MLP neurons of a small language model. Each row is named by its layer, matrix (gate and up: input weights) and neuron, and shows model dimensions 144-271. Each number is 500 + 50 x the weight over its row's rms, rounded and kept within 0 to 999. Numbers have three digits each. A neuron's up and down rows have the sign that makes its largest values positive.
After each neuron's rows, "fires in" lists the words (lower case) most often at its 100 highest values on Wikipedia text that the model never trained on; "fires on" lists the tokens most often at its 100 highest values on Wikipedia text that the model never trained on.

L22.gate505:542455558523442448497433449461490489430510485489511537555473472537580626495578544453438544518510538510464511470529467590554592478515526392473523498472444500491518517498504411468530502529511426553566440512595454536482516493555471546489503451463523502423515572487530508574499468467547453469412495503472496506482479495522472413535567533370452477460466450515560515554490461504466487489532
L22.up505:530425471499525473526516505480501363553478485531575381485504417545441531551471494517511490531543535471535515483511512571465549538561370481494412475513473446495608561518534549476549536478476488444540496425483474530449524496508545530451484420523506475452516585446487540590542495545565465593376507648472479456469478516440403430567506493469546423570507546410491540508495534491469489495574
fires in: "the"
fires on: " the", " The", "Ar", "ple"

L2.gate590:568487493481442506361509476498495514453556509523504563470527503457571452604537460521440445520553553496599488505487503524475498433537551441514563544550446464570565436504531563511534509397556455489404549548490500452361522452484539549547464478506450515487443439481460409500555521453481545472498540600506516552536468430575557480549525453475532482539491534499499519533504502439475490445509
L2.up590:504575395477507420510467473390453465474569495523569454474478515538456511456474614516517539421445541463517505392448481481518614489346442514480520553586474498520427486554500543514466484542499497425468574529507514588443550555535486567437489411472428477493457501433354547511528556509521471477496513557477446428489496543443640483471542510458483493536494499464533466488600594487522481483472
fires in: "who"
fires on: " who"

L2.gate607:439459455531427484462583560588492444472443447408522567457486517587418545484515458560505530509550496467497531513411495492510500499355436464473546450430495454436448542543540520458514462519498469418458557479535396514471435492473604520450502498550439486444452500573558488526538465553514496491492369551560448539487471556590411561490503555491531494575503487497536523554495537473462482500583
L2.up607:516455423477447452441511488542509406532510529476569520463551500523475469489516539534554514434533516409505552550539436633376503493415453542455371520493457537460453441427539534497561552538508458469431511473525566542495462522463522567485520525523442499529470494541425519386526448547498544479574401584562551492562561470516431539500530618534477466504480496472546557521553671472486542458478
fires in: "became", "replaced", "become", "remained", "died", "although"
fires on: " became", " become", " replaced", " remained", " died", " retirement"

L11.gate40:498546508498549437394500419468483482493512518530581554584435439498512581588511478511496541451546543390474497445411492447519424513531425466500521410429575553540466434379525562471526503442418445553441560444468454460439449556459530366470539642562550530494538500503475463534498484538460412562473484486494621453597451479511469441566470438548436461437448512557432445505485500560458648491551
L11.up40:502466475523585525499555500514523500459410495601502509501542608372531481559453504501584453458534503489476432461465533388534474498447428536519480476440525430647478520524477520542447498541512504496577511494475519467467525516534459504528626472513553534501490451460521498433494554472534480571441420472444486432573439499509575595381513423422524442410547563477485483469464555578541474452488
fires in: "from", "to", "by", "mall", "of"
fires on: " from", " to", " by", "all", "N", " of"

L2.gate110:532438496534543441434498432457533421399509572571488494493568428445552452481485482515494493512500434415555472478501499605415440518423520526430449497503530549523475482592545466673519440488424432521543528546498598524488587447588582490451488485527492534396509585437401494475436493467539489548481449497551413452526471521538424599482431552464484521353555446537545531533601557504478514519495
L2.up110:565525480508532512408474498478459580455466441483465492429531554500410500508506530494446496446501511511543541508539518444439526500545486527456511476481514505500455463414479566480543593550528445465494507418446496489438581495549520572515502523475553536516403454544529494475458462608528527511522598515478424583586525513534542509508364483514527579554512559540546539452534521481428441577533
fires in: "as"
fires on: " as", " As"

L15.gate78:472514464467566540456531509460433544502519488497540545472562535574513462582371555461505508447541612533470418540514487442411547449516512512508520508446512547491459477459440554443499556509511373512593525558515525469414446500544464556480496582532509462467542486367519515466543605509469583433497434478410439432411484585483493411430487619513525508439402458435440502457504458467562512564445
L15.up78:481511470455500396407578428531390525597543500526553419546463497522623442461489492476496514423522494531608517520448505526466455460462450561575453527557560528519526554444514508497503511559556538556525503526442459522521474462540503581467455487495500548497480491474500547469436498421424601412475407429473485452496422546499495649437547489516475573510490437516433518508522516474589522523464
fires in: "has", "had", "have", "without"
fires on: " has", " had", " have", " without"

L15.gate364:463503525505545417575406361501589520431547585474553509487546523470402530560533524509505657517502466433489509490537516494538595425491404454511538505494542492486478556446494463518514533555466492464484527413510440498629428597505476600513438532439463476497547478506480494549488558466522482546458407519514435401587432518435474454482562440521492545408507474514438497513512493514441569523467
L15.up364:524487504536485513514553507497505535463519554430476570484541505428492502508539583471534561451489519500499550543451478458470569478482509570484444473542514435508542513452539401595495521471500441483411436512450469490598500470594546470508542505487514561508430553519492464478462438519524482502449405536399490490488504470401511459531587403516524446455492470439490481520544488485493549486438
fires in: "of", "with", "to", "like", "including"
fires on: " of", " with", " to", "ke", " including", "ry"

L12.gate279:517594499500659581522543493456469546581635604457535503392462507477392471526558558622495511405504483468521509451490501534414504488473478518514491577507478564471516533450552530503542428546506513546466536550512469444533367544433496431500517528495501468420484487413523466559525577454389388413502393523437481486570515447455434537540527498468581546425535533472554567336574477416469573402453
L12.up279:531624517571450565394532510532443493550577533558501481490504600463524489495559457474494534522480523601519610443520559555426459483479549512390463551514540394502437474461521492551476523410483531572469360555505436444525456467416523559491559418529445545465541452442497459547549487515493533511539523476445491537566488487448443540464502547481538438507502506467440568467523498509517545449586
fires in: "to", "of", "with", "into", "by"
fires on: " to", " of", " with", " into", " by"

L17.gate422:444528488557540499474367485524503505461441436547542507586590418489485553534477513546519437550474416431502525585528481549485430592482536424566395535518483516427471465496554467495409428467484512476554503519548446672491460453466483538479479469547461491468491508489546549476468442426378582469578523497460380501542513547462536513481444625533485460507569375486495474531528520516426463364531
L17.up422:422527598457527394420515475417451481454525483404520632549474526594487503472407544539544520476543440437532515526520422535394490435520511545524483485456516501540541494497486544456467458513593480443442621473559461501527535473523461554532540547600513448455416482412497440466583434564382467583455534551492491584535516582480548470456505504490588534511523437459520409459532518400456582440449
fires in: "0", "western"
fires on: "0", "st", " Western"

L3.gate250:515370532465574532527424486578504549566464565450559502526592501490527500494456460556581508491498476423552402543426531494534477450525457459489509457563486505489482476532546539525521429504592497549541503513516454525501604434451633583533501477503539532500566552460490507454508556470525457586552497532486555467527503510451496507590524473558551475506573469471496532525473584523489491494536
L3.up250:439468565461568497519529559521508489416521513407403494512454426456492456464535507525544506516492407507512403526501535453524497493607555564529452449628507491443509497480493603478463377517588582545517547496514478519469579460483501371507458500551473561480625449543513520513492490456548494502437496562473523538498475519555522564566434463568538556547461427476460488558463541481430500561488
fires in: "as", "provided", "provide", "includes", "provides", "admiral"
fires on: " as", " provided", " provide", " includes", " provides", "Admiral"

L16.gate467:451533547514519473481590526441499502443558567516515571407450455453466474528510533584477579473512443615469518472536486450546443528433504549449480502491532499511481472525533498496485573570426418495505508548584573515581443548605520502475521444534495515416543512478516460444414527563505519496513533524462428586563559492424506474513469405448463562507567464499512489436547523396375513497514
L16.up467:488434493517584465519619507506452420482559539503417561480493515402448544582511494499529543457523510597549442501451543568470588459449464556459471568501454523495511569569526567616418455568500608518468487505455560526494409457512534576464576563499541570441543553472459515527510501536452496487561444469464504544577436500476533503542492511388439430565483536416532521403539538515486530589454
fires in: "of", "by", "with", "to"
fires on: " of", " by", " with", " to"

L16.gate450:529544487539517560512535555361496458501512505584620555433407540510470556550493508467494469518567496545442461487539491483565467456464496482512514553415470473469470443535486577583474493573496502552547501523468543492435416522561474495503537444500497555514430591544595450543508514404508512435462520506468549529522512517523473531496502421517472522564537483445477571349505396456511533507473
L16.up450:485492454544602490493472539511563486483465569352562491491420469496480475509458431531502502542458473541418498523550522590483613493498465472493532502559539454588495445411605490469400541562511476546488536479525461511514489526543472565437449556543528515458562410456498472486406513479427568480589503537508602480541478502474521584498443637509425509563554527538511560503512524427499479565458
fires in: "in", "is", "her"
fires on: " in", " is", " her"

L12.gate605:545518504474429438500569452514524470465548504373463470483490418461572542474425498554435547391508483464468496493502507596482534568478526461510508492531469484446542436533491423434533555469544444494542489485520518579455419499471531525501482505483566551549528530519504399347497511570440539502565515501456401540433477445498482470539510566523469443453451537475485462517576462551450523515546
L12.up605:521485539579480509580528522439464504471535547443468556496492525508590512511486434523569619503461516526503553475409524540499506497522422523423548570531434446547499467494491502506329518496555421549493493588526562427502437445491561515493517496570613470422486518530500495539514540415532501480570598454478534536500449505463523485478463455577480438518432463463533502433517470578457535536531
fires in: "on", "by", "in", "with"
fires on: " on", " by", "ed", " in", "y", " with"

L17.gate130:513454448505455488447484486467432568442508521549490525446463439501562550507532461526409550535490511542554514490528441488550494483538454474442499497531534475465559491647462588546542505500489503557523482478560487465492553544439454380555508433596477483523459532579588511548463549430456395527485485511477489472581499522525549567532453514454432506515550532572597550419549536460429461546528
L17.up130:504504511536474437469472527445498498467433513465556477538512451389500525454510515466514566562413482473526379502486455569473540482565496570506461494548472528488475341508480521559533509499605430475550550509578464488560528500549462536549595508542496546526545465531519430472533549436497430536514486520472510466486459515417505515485503537526454407479509597465569492476458434476477467502483
fires in: "is", "most", "more", "very", "particularly"
fires on: " is", " most", "ly", " more"

L12.gate576:487434320503460478472520493621376498474469474444476513502392430569540533551425513466518514503479427523551562573484456504559442532606515446476496557450528498453458478576416524529446467450508472560464470492473539467514528473477504490480495551417557624451549466439453478498442525517491474539447542529528496461508447492531604506482517428536453508547518537445537469511457418526650509490591
L12.up576:479382425500381505502543450548440467543462545411554438517552558452516462449437404449526578452513517565445533598481482523464471554566412568523507498514534495549500497397470454535624430437598436544447419492574508522518552461515562562479515502494483448533567512539554497468537470489559508540557615416599415526490523469583536414475525583537543555444445512531624504502453492547514447526581
fires in: "which", "that", "it"
fires on: " which", " that", " it"

L11.gate115:546436484500447613378575461460423451374418504502444463501450517455560454451514447532521562605456470465595497481443501506502488492575548521573551444517409462341569488585457542493489525526465495524418605536517567419493511485530545545549476575406539488452424500590522487524429524475382442531541494505507506493475453433473435529496597451537515477480505531464516501373555474537510540451482
L11.up115:522465412442498601466398494448474519482442572558479511450411439501440536534623444492540536625482549451395519533530466511491582450507444441524551420688458511424514531586445486578447581509506540508436561529535528437455498422553486491377526506566498542420512467469509547504462486572441465497529473520581447537486493461487579532462601467549521532489476486520532471461475517454510503523537
fires in: "who", "what", "my", "how", "whether", "that"
fires on: " who", " what", "er", " how", " whether"

L3.gate74:461525502464500447534446447488473536434484564482487535469497571488509552550427489446440569410534507470464482481466570513517427543493474500502455499519460402477451494513446474449441608549464571483522495498582506477465438558445534550557543572493484407510479590470441378628472536523536487496608536562438507423578505536507421515456477442548550454456566538443474588569481553380382474457461
L3.up74:531361488389446580510513525590586489419544541427480485508537448487627492517537532587466524487504590547486478469495469488397497448431382455462515468534499396478573472397369506587547538483561541493424506435508512455474437512439517500421462493498421498560519574568460492514484503544464594464571444494517543434516491510521462520488461598561519479576483542489480501631505455484452566546486
fires in: "be", "became", "being", "become"
fires on: " be", " became", " become", " being", " Be"

L7.gate200:492552569463563502465485593537543466626536490518490436497552511579507409471498475519477555561516585507446529411496416565505444398502502414501628564391471449479473531475485455496422546519502487513477584526553459464520487504558468488469528549547500559468512503434456539468454633501597549407466439422467483445470497526451491520518546471477425561536480597533454456575489510509529451379520
L7.up200:484551550483512521536527562605495421640510393455496446476498489467513588397573512482443491438457588391579459442536455419469432504537494449482458493455475545429441443459576501441425491413493466465495521559417586473517506473441476558470614433557549499489536445455481567533469441457500611489478554498519408435500424487536521543499513578484433544486505544432548472481609574428510548474503
fires in: "had", "have", "has", "having"
fires on: " had", " have", " has", " having"

L12.gate593:526501533512468465512544639418516458518434499419504558480421496584471559487424497440454538416530454506429514501567484434435466495448443511556431475442537553410480399489435527467546471402600555543538406555499496528493465474511514513461469527429458550501550550517488542481490410443548595460463581462471493508437473546507427508472553510507509513604523575433462493485507409486536484471598
L12.up593:486517454467507522480457512521518499443519509505504497471500477495540498675542618510531508532471612527493495509541455512432472569472410362576521469444453577440435406518580512493490481523626469443445506471495479480503534461432397477440508576524483483478495501547473498508421383494412419521518528553528516545506585512574436495436587518573448525554535538432498510515545481508476566514460
fires in: "he", "she", "it", "has"
fires on: " She", " He", " he", " It", " she", " has"

L8.gate388:556410560512532446519537448600493419568425557476489549544503497525584444450587491467511488508561545563453543503480495571542577377415486579540464535494491446446413423433403518488541516486519486528509427505568465506494556506543548586490484460528459460497505445577478466549456492551500532553485465518609521391511490455452539571481523430543525512470434447503509487479510515483493478519465
L8.up388:587361544496502472533512486461449453383550597520489485635467441575541508413490494499580461465505406498473531504518509463552538486443445553453612462451483444459541496518468433546466439453531504541510499542603490500450468465565480439479466496408550661484579460586466503442526548485534583539561532535506555466513474450442456491514548555521463454531507480480473563574487497599523563507493
fires in: "one", "as", "that", "2"
fires on: " one", "2", " as", " that", "ing"

L2.gate499:474596467586503463521385353600452462534456572463562402474523432504558507485544509490476594390478562451567552490503522568503395545424523532537483520563449510517608463493561576417496593525578557469492567518458547537483492561446508415420525476464484402461592438439573533510476487485511474555577598574571526510504432533423580536573493453580466477524517545435461541488494562580560577445495
L2.up499:468579453618528440459402507485546528472479495452515438509578451563546575436544451555486565475491391441489483508555470533506423479568559476451504495469546559443415496497492552456454612552536493566498559498472477549457595547433466470416482546518491432521547530468523518502554513458472524524486519541554553491435555506491499514407500530487509551451568518456595447476559564625514666471540
fires in: "but", "however", "although", "death", "despite"
fires on: " but", " However", " although", "Death", "Note", "No"

L15.gate292:524621513481510372487479581471470480522528522505485551547571462433505432434487523447373497472494586466502489565482561471592554497594475482530500480431404574528512418490480459582508568466507373570489438481508514458508440522507413562496508479502426481529554460511551501604474453489479541455595523516528485457468460409536566582437534603516473513449483582544511492539447580586496459584450
L15.up292:530466494482609561402510564500476559522468488566426486501541520427534495478404388562530474490486475497457602565546475472524481481523353434444419478492510423468498481468490498562426508533506485514504577536446522544509466500530484537397469483542518445415585410584514486383460497397517530521479558561525531520530434507491443459488566465591548505354467481498486419441590484562502518509545
fires in: "with"
fires on: " with"

L17.gate3:502417512553520487522527513461514537522600522557502545463518533460442550556514476484484532436553503530539633583529557478589491491458451504502616610392437530445483537540557544583482429647545481444536568483601406507523470579512567528513455532500507528469576528464496543502469515472418484490478485486543527464602477602536466516445504436499499388492467490543493527553483448489571461539504
L17.up3:512513481518517533431547443500545446488562573423542473603480528446534492463441546510483488486561413569438484435545514441491414504500443491504410386450434510459586468530558494556545514413457512465533518544508520454507540464555475529516470519414505519601467425375557533499503512459584560492390537513512465476594540490419508465489593555571413455510544577482536539430561525468528451508561
fires in: "with", "of", "except", "had", "among"
fires on: " with", " of", "c", "ă", " had", "gu"

L8.gate184:515497447405429454493491560500456486520451459472473553503505559495610574492484476616573507517450522445551387503480497519524484447446486543514507486433498488511464567509462561558434458609476481419514630541498459508530456527471615494516506501459525523473572556507439458386513553534474415421446612407475506490422482527562568583473562490487569423409529444472492562419386469428453534560523
L8.up184:533543502455489511554526555529562559498527563477455465510487513547609370417603483480491464548525442474439439411500517562482546508551583431506531546501496456548487554511525467462476538565360535448437533471450505465533454562509532580456527424463526555509538490619504521481542489525456495506528442547488456500506559411488490556527514465466501522599551535453482485420547521583504466601556
fires in: "of", "conjunction", "land", "cohen"
fires on: " of", "c", " land", "h"

L8.gate590:517497517547461507418493418422492370501512410486419471504380500567417480547502515468543491513486491463518447484461513590518479562562489606415569620544462541535470464520584537488470477492480550509495473540442406491476473483462564477483484496388577526617525510473504542491475410371523561567528479458577589453483599521552500537508449446536495580459506488554499476562366551470383507525499
L8.up590:479453537458527480442449499486439381607523481493549473435483451406530540493471494423565536433555570573526551531396549520461515557438502553454589510485552511533506435505525471490463523453445600571507509550537515588569539512500443509481461482462430448493524413456481436530461476344489503522492525509473371489532574525564437537538468577548493568522541545445521566552444556494495475518515
fires in: "of", "few", "000", "four"
fires on: " of", "0", " few", " Four", "8"

L21.gate618:567496610551589528474589545507523486543496585452531515494573423428468499510526569446533541525511505483449506435499459426443526515425540495528521507512507554526529470450516532487488455466515451540327370567534454522467587441571514533532554565531427428474479459486488587472409482392451509455507605599481507579552484523510553594451451501449550461551492631443422619504501527419483550477435
L21.up618:432433501560527494486526499530441526498527511466504541555502466426499556454445524466543580492500489491555428529558582500470408550483440439602530540557484473454526449501527514555408463478438467483522407451517418459484473543509496505446466528450536463470580473467450448462509508556506495509464529498552479377521529501552470496411485467576494411592500609392490515345567514481498575435546
fires in: "by", "from", "with", "under", "between"
fires on: " by", " with", " from", " under", " between"

L8.gate599:536530501508560426409527355452531594424477471467492468564546441509428503473555566504525535512476527560506520513451545543450523576447544556553503403506531507517492581451503457472567552458534518453521544485590482531475469463419467561550499553394535489494419438506606536487529472588557423546438511362473464485490396473443560500462515478474529456481569535558557495449481535486533531566512
L8.up599:501505516452511472517460423497517610449449469456470482488476437554484538431574501468544561378505519521512503452490614569555504452604384507434597574451554533531383514605466417398448543438530558514551512509581494587519600498515523481432618481461512534456478606479433510595549418521574484506555493498474555556543620550551554485496393507440541563514434557461620512444474547468471478510516
fires in: "however", "but", "based", "although", "copper"
fires on: " However", " but", " based", "ul", "in"

L12.gate148:450537571450503547425530500673456466578539447426424631549430446537519328511492530449570416559475521463431506540499502527567482456476452480508468499507524523437472501506569516539404466497520526462492624561522454442446435504478441538459490509542430602366478536469440540475465511574504479506509425516637560423423494545554518426543472517432451598502539582429490487527532488500528494475519
L12.up148:532455488500500513545438548570397428522430511349533494495513445529572468491498515599546429501463683503535556491432466424486452495529381445450483529487529494517398414499497512517498489512537510481479604569440521498451426510528409531386579489513534535517573472397458550494466558450523506469479487517531407501489526528575545564501531522529495474513481543491524530401509547427517475486604
fires in: "has", "have", "had", "having"
fires on: " has", " have", " had", " having"

L10.gate437:459494546546521495520473475553594515548562478524448509519587572456513459519479477448517551521480475582465573533534520431495502469555574398536547423461514455564545541466408637571520466496467477566562527487532497546598467482420513489477543417500483470504533416548554601475497506484600417513483438520558450490646575455543537447471382493372530520535521467561593553461525511526559524405525
L10.up437:558430581486513563514460511482511478604497521517582544476554597530533541398520462546494466467461392585436514473430488465511485529549563556578525408452559460479470445483395575488452563523575479609508488533546456493423498544497501483556462494462459533488533631458483520417527538485508538448561411523459482495566552528503567472430342450462508520429548411560527494494542439455573450506482
fires in: "as", "goals"
fires on: " as", " As", " Goals", "org"

L7.gate37:522477542453472435486462478511536484568495475523490461449526501586516461500523547589478572469453463490420514450429486431392496505526559368437472492525489446535543460478530531497505427498497456525607471472400504451500492569533598499475551437675459491467553474542486474511479505522446572515376508439615436486583480558576517544537491475504576479471548518475458464509524606464523465505500
L7.up37:504489534473651607434524589482585569484533403545515544555534454484480539459511518503489470560455459558573429492335414462484496471509519683506485522507504508502450542418544534473486511549506538522520453469424534437488571454458521499547482486528602533530473469599515561448513542420520472510506485497506461517447495554404453544491524416423366596466440512467504468566463516389502488573479
fires in: "as", "exercise"
fires on: " as", "t", "se"

L16.gate523:485435491488512508448513529543460441502518432383510384413525478541511459460434439490478520475531514501527540480453451374526488446489378392435509471477489503553505423562473542571534503509564560544601497486472442429552466507514506537454468415492569511413528530494451483470482414505429381487546440395507427460536566468443528485493542481475507486499535413545545477444470525509515431463583
L16.up523:612446453480575538474542533530539488430430552597514412460510495494519552591491446523489551395419510522480388529465405450605436465448478414471547545514544493495452453505477538467484513431508417551407484506467512473532534429572489476458530490514520487510418442423392459537457493439485386548526550467483500456493500472617547537478421460443427548438482511467507507400413581476531470513556
fires in: "where", "as", "which", "after", "until"
fires on: " where", " as", " which", " after", " until"

L12.gate47:455407471444471503478478540631520515465464542451603517459485489487486494450424484569519571551452504536537486534464462571484431552489523389442547547517500464550460608484502500490475428447489481519428512592513541438571463502509473508561516627437453564427506546459555492456466546525507538465503571565565539503475519493546472473466539509499406556539535549435513528428418454452518553495479
L12.up47:496473394467490488497395508498455550478478540450496466529495425509497454421486454601538500591511474525359533499414570499557531574478500515437595532459557485570386463489545541516464418512515463498442465481552501501547461429505571512477482511442459507462503482500544514497470513471431541542389404466516463478526475409490522495549422558554499581520413498476531425453480508460456555445440
fires in: "which", "that"
fires on: " which", " that"

L21.gate630:601534519419486494423454524521549522544409482466522433515499564497581485565523511490515484523466515452486547503587536561438494439570454545487521505545511493552420468479363493458426449395581556522499421533484525489553438541557487540380571506457395584543452523495472468547563487424570510444471454475556513499535463554586511539493572491445504475407490518442476495527558538417485622433561
L21.up630:502541539433548474367488542510559470526425420445495478391470454475507467559527447484491539575515599588494559450411519506436460527498518519503479554588510557487431443555433469494521538459494581446559551557489516495397462501510477473414563469501465588503492566448447480513498455480499441435465468471551539444468555503457496497466510423399466524494526520430484487419483580414535575419547
fires in: "he", "she", "i", "you", "it", "we"
fires on: " he", " she", "I", " I", " You"

L7.gate205:443471518447542500507381561535528449495477487492483497549507438576546589478485558446471431489455493482430491459421573504490446516519518492509630542535443598463561508515483520527499508469575546526529507526517469444509611492499428464493475452543483499555487538491469502533512563405492530530447432531518482548502619413453504518460515507423547560455621540569546555504487501559447525483447
L7.up205:439461566410508507457511483488432430524506500527525513467526555473497417581501499527463515468564488604490490520470543492501582535568563422550567533488489437500515465523572492480432551513487410535532459491505537473420527398443478508487451465565435608525432520463519511501476480450547578552451551469507515445460503471427482465530465523500451578472513475502523479572442696483452520505488
fires in: "of", "four", "three", "eight", "seven", "five"
fires on: " of", " Four", " three", " four", " eight", " five"

L10.gate304:466495483532524533398519589556510477526507516465447402538545417499546499500534502392521464464454655518484498461485537440525545406534515442570497399433498487507471502499478460582475430606386478612532354468624508569478474406559504487445509493535503449476558508448455490604487505451586492507564539512546506586461505459552484526481493518580469530487445471478421582452445543530404596525550
L10.up304:492520467497590471498593482476474479418463541523488534541523478479601485523523469507511457448507505521515471447463498509496514521573475504483614495473553543533449537554482566590438504497565512527519476436487551418502600527397520547509526488532543542392460538391530439457476500482519549396497499508498509554564401388487431451508456513401571484420449487515549575446554584475566505540501
fires in: "with"
fires on: " with", " V"

L15.gate298:495536553369482434429494463559539501427492429477611575533422504558471560506497537552477458511516436542587433519518422470504504541497500510416448515536531538491419486527470477525573588448460478493459497482547511518428521479617516511429493537467510455447405602487556576540560566485541540455541502449476528511499495449479454491400595571406463496507450415470523507447575545461509422527453
L15.up298:522592490452532626510385553541501524473515512587617496502434555568529456502421515503533568501485508488404509411609489489439519546437479510395458505535479477575529535570467579544477553495494568458524475470548426565597460541543550535454506455518512537436496462551524446528580462577507474539495508515539585494570581625611515477439598562552544452561445542425541512490484500517508624492519
fires in: "the", "hisham"
fires on: " The", "The", " the", " His", "the"

L15.gate135:571472406468548529420577494504516567540449525495470528468520532628520521517479424468458507523509518431405394509504521471597431485521537448429478548518419558513545536517415505476529435511535463436461461504498515422525457427498472519551556521537552400538555480517575510463409510432487535439439579436482514461536495551542516586523463505473512437510422512466434451576470504532460534562482
L15.up135:462482456487500533518472575492583554458481580489471503487486564426530507626455500488548529527498586454509534495534507513462500522506504476464544475472440546496510460562562576519553602533518457520531486403464510428481466512543496573482537526476484512517482465503541559508401450483548486538455559578561524485484575521591488619492507516524538467512589454603530526534560504542468510480462
fires in: "she", "it", "he", "her", "him", "university"
fires on: " it", " she", " he", " her", " him", " University"

L21.gate366:510482434397501543452445510520385534520621499498522544568560619497521547503466488535521491443517666535548520520474500518568493456474488412401535546461476514386508515442522561554483492530534491534549567525479512461461467421520470578618536407472508542502549531463458514448542438496492520512474563577540510585481492509475425469521555566520489512446496556505501512490514490521429455503512
L21.up366:549487531588399594446462565462469482429538587578555521455549437586503557522408419455580508512481496502535555524415488519481511521455434453521428536451438480533566480491473444572465592479465477488502533483519489523385512590511523472437463502523481426543513485604538508492504508463535533429521477551434439501512532531504511508490509431491555409542498500504519460382596444500429485530475
fires in: "had", "has", "the"
fires on: " had", " has", " The", " An"

L15.gate77:519521579569523507602519513457545350474543453461498536526453503480542463549520520385551478429505539452465447551547472458514457508500529486516462599444513485483456476497577530458476492529468571559576459482472434570456469462333561400525493471541425458465513469533486482438543570508487544558468447546517438515493477434507474428569539397418521421464501548422566552511471549552574562477499
L15.up77:505597471580467571522469467532355526481480560493474521503452484440395470473511465511499510454476437373411425484486586444474479488551473428484442538549545535493572442483447470549446423501539501564473400500447466487500523456496452554434456554506456516504490582477521487610503571472517482525480579516532455527518482420545479560453505461556465538482509503507555546460562534517495506463522
fires in: "by", "of", "under", "to", "century"
fires on: " by", " of", " under", "cor", " to", "by"

L2.gate483:575553498582538491402500438509521526533602517558508532508477456438494430425488467543562455462473616516530468600430350455475565496453525477500517649445427436468420460525530518473533454568499481498401587468501556488461410521567495516496543500520519572531580470523517526558575488424528473505518526549510501479524522509501518491510516515502492558416537502564454591545549554488584390486552
L2.up483:499487540507562586481478511507480456419474485486512466541483498522512516527562422643473500576461510462512499487484490517415537506509486542634600481465485534527480444499489507505485517530488465492439499511471427550530562505407428496468495402470498474540483415443396533458572530488530639415411402469463410403450479523451539491433421493586472522447442542551475515521584565560465552405485
fires in: "had", "having", "has", "tries", "trying"
fires on: " had", " having", " has", " tries", " trying"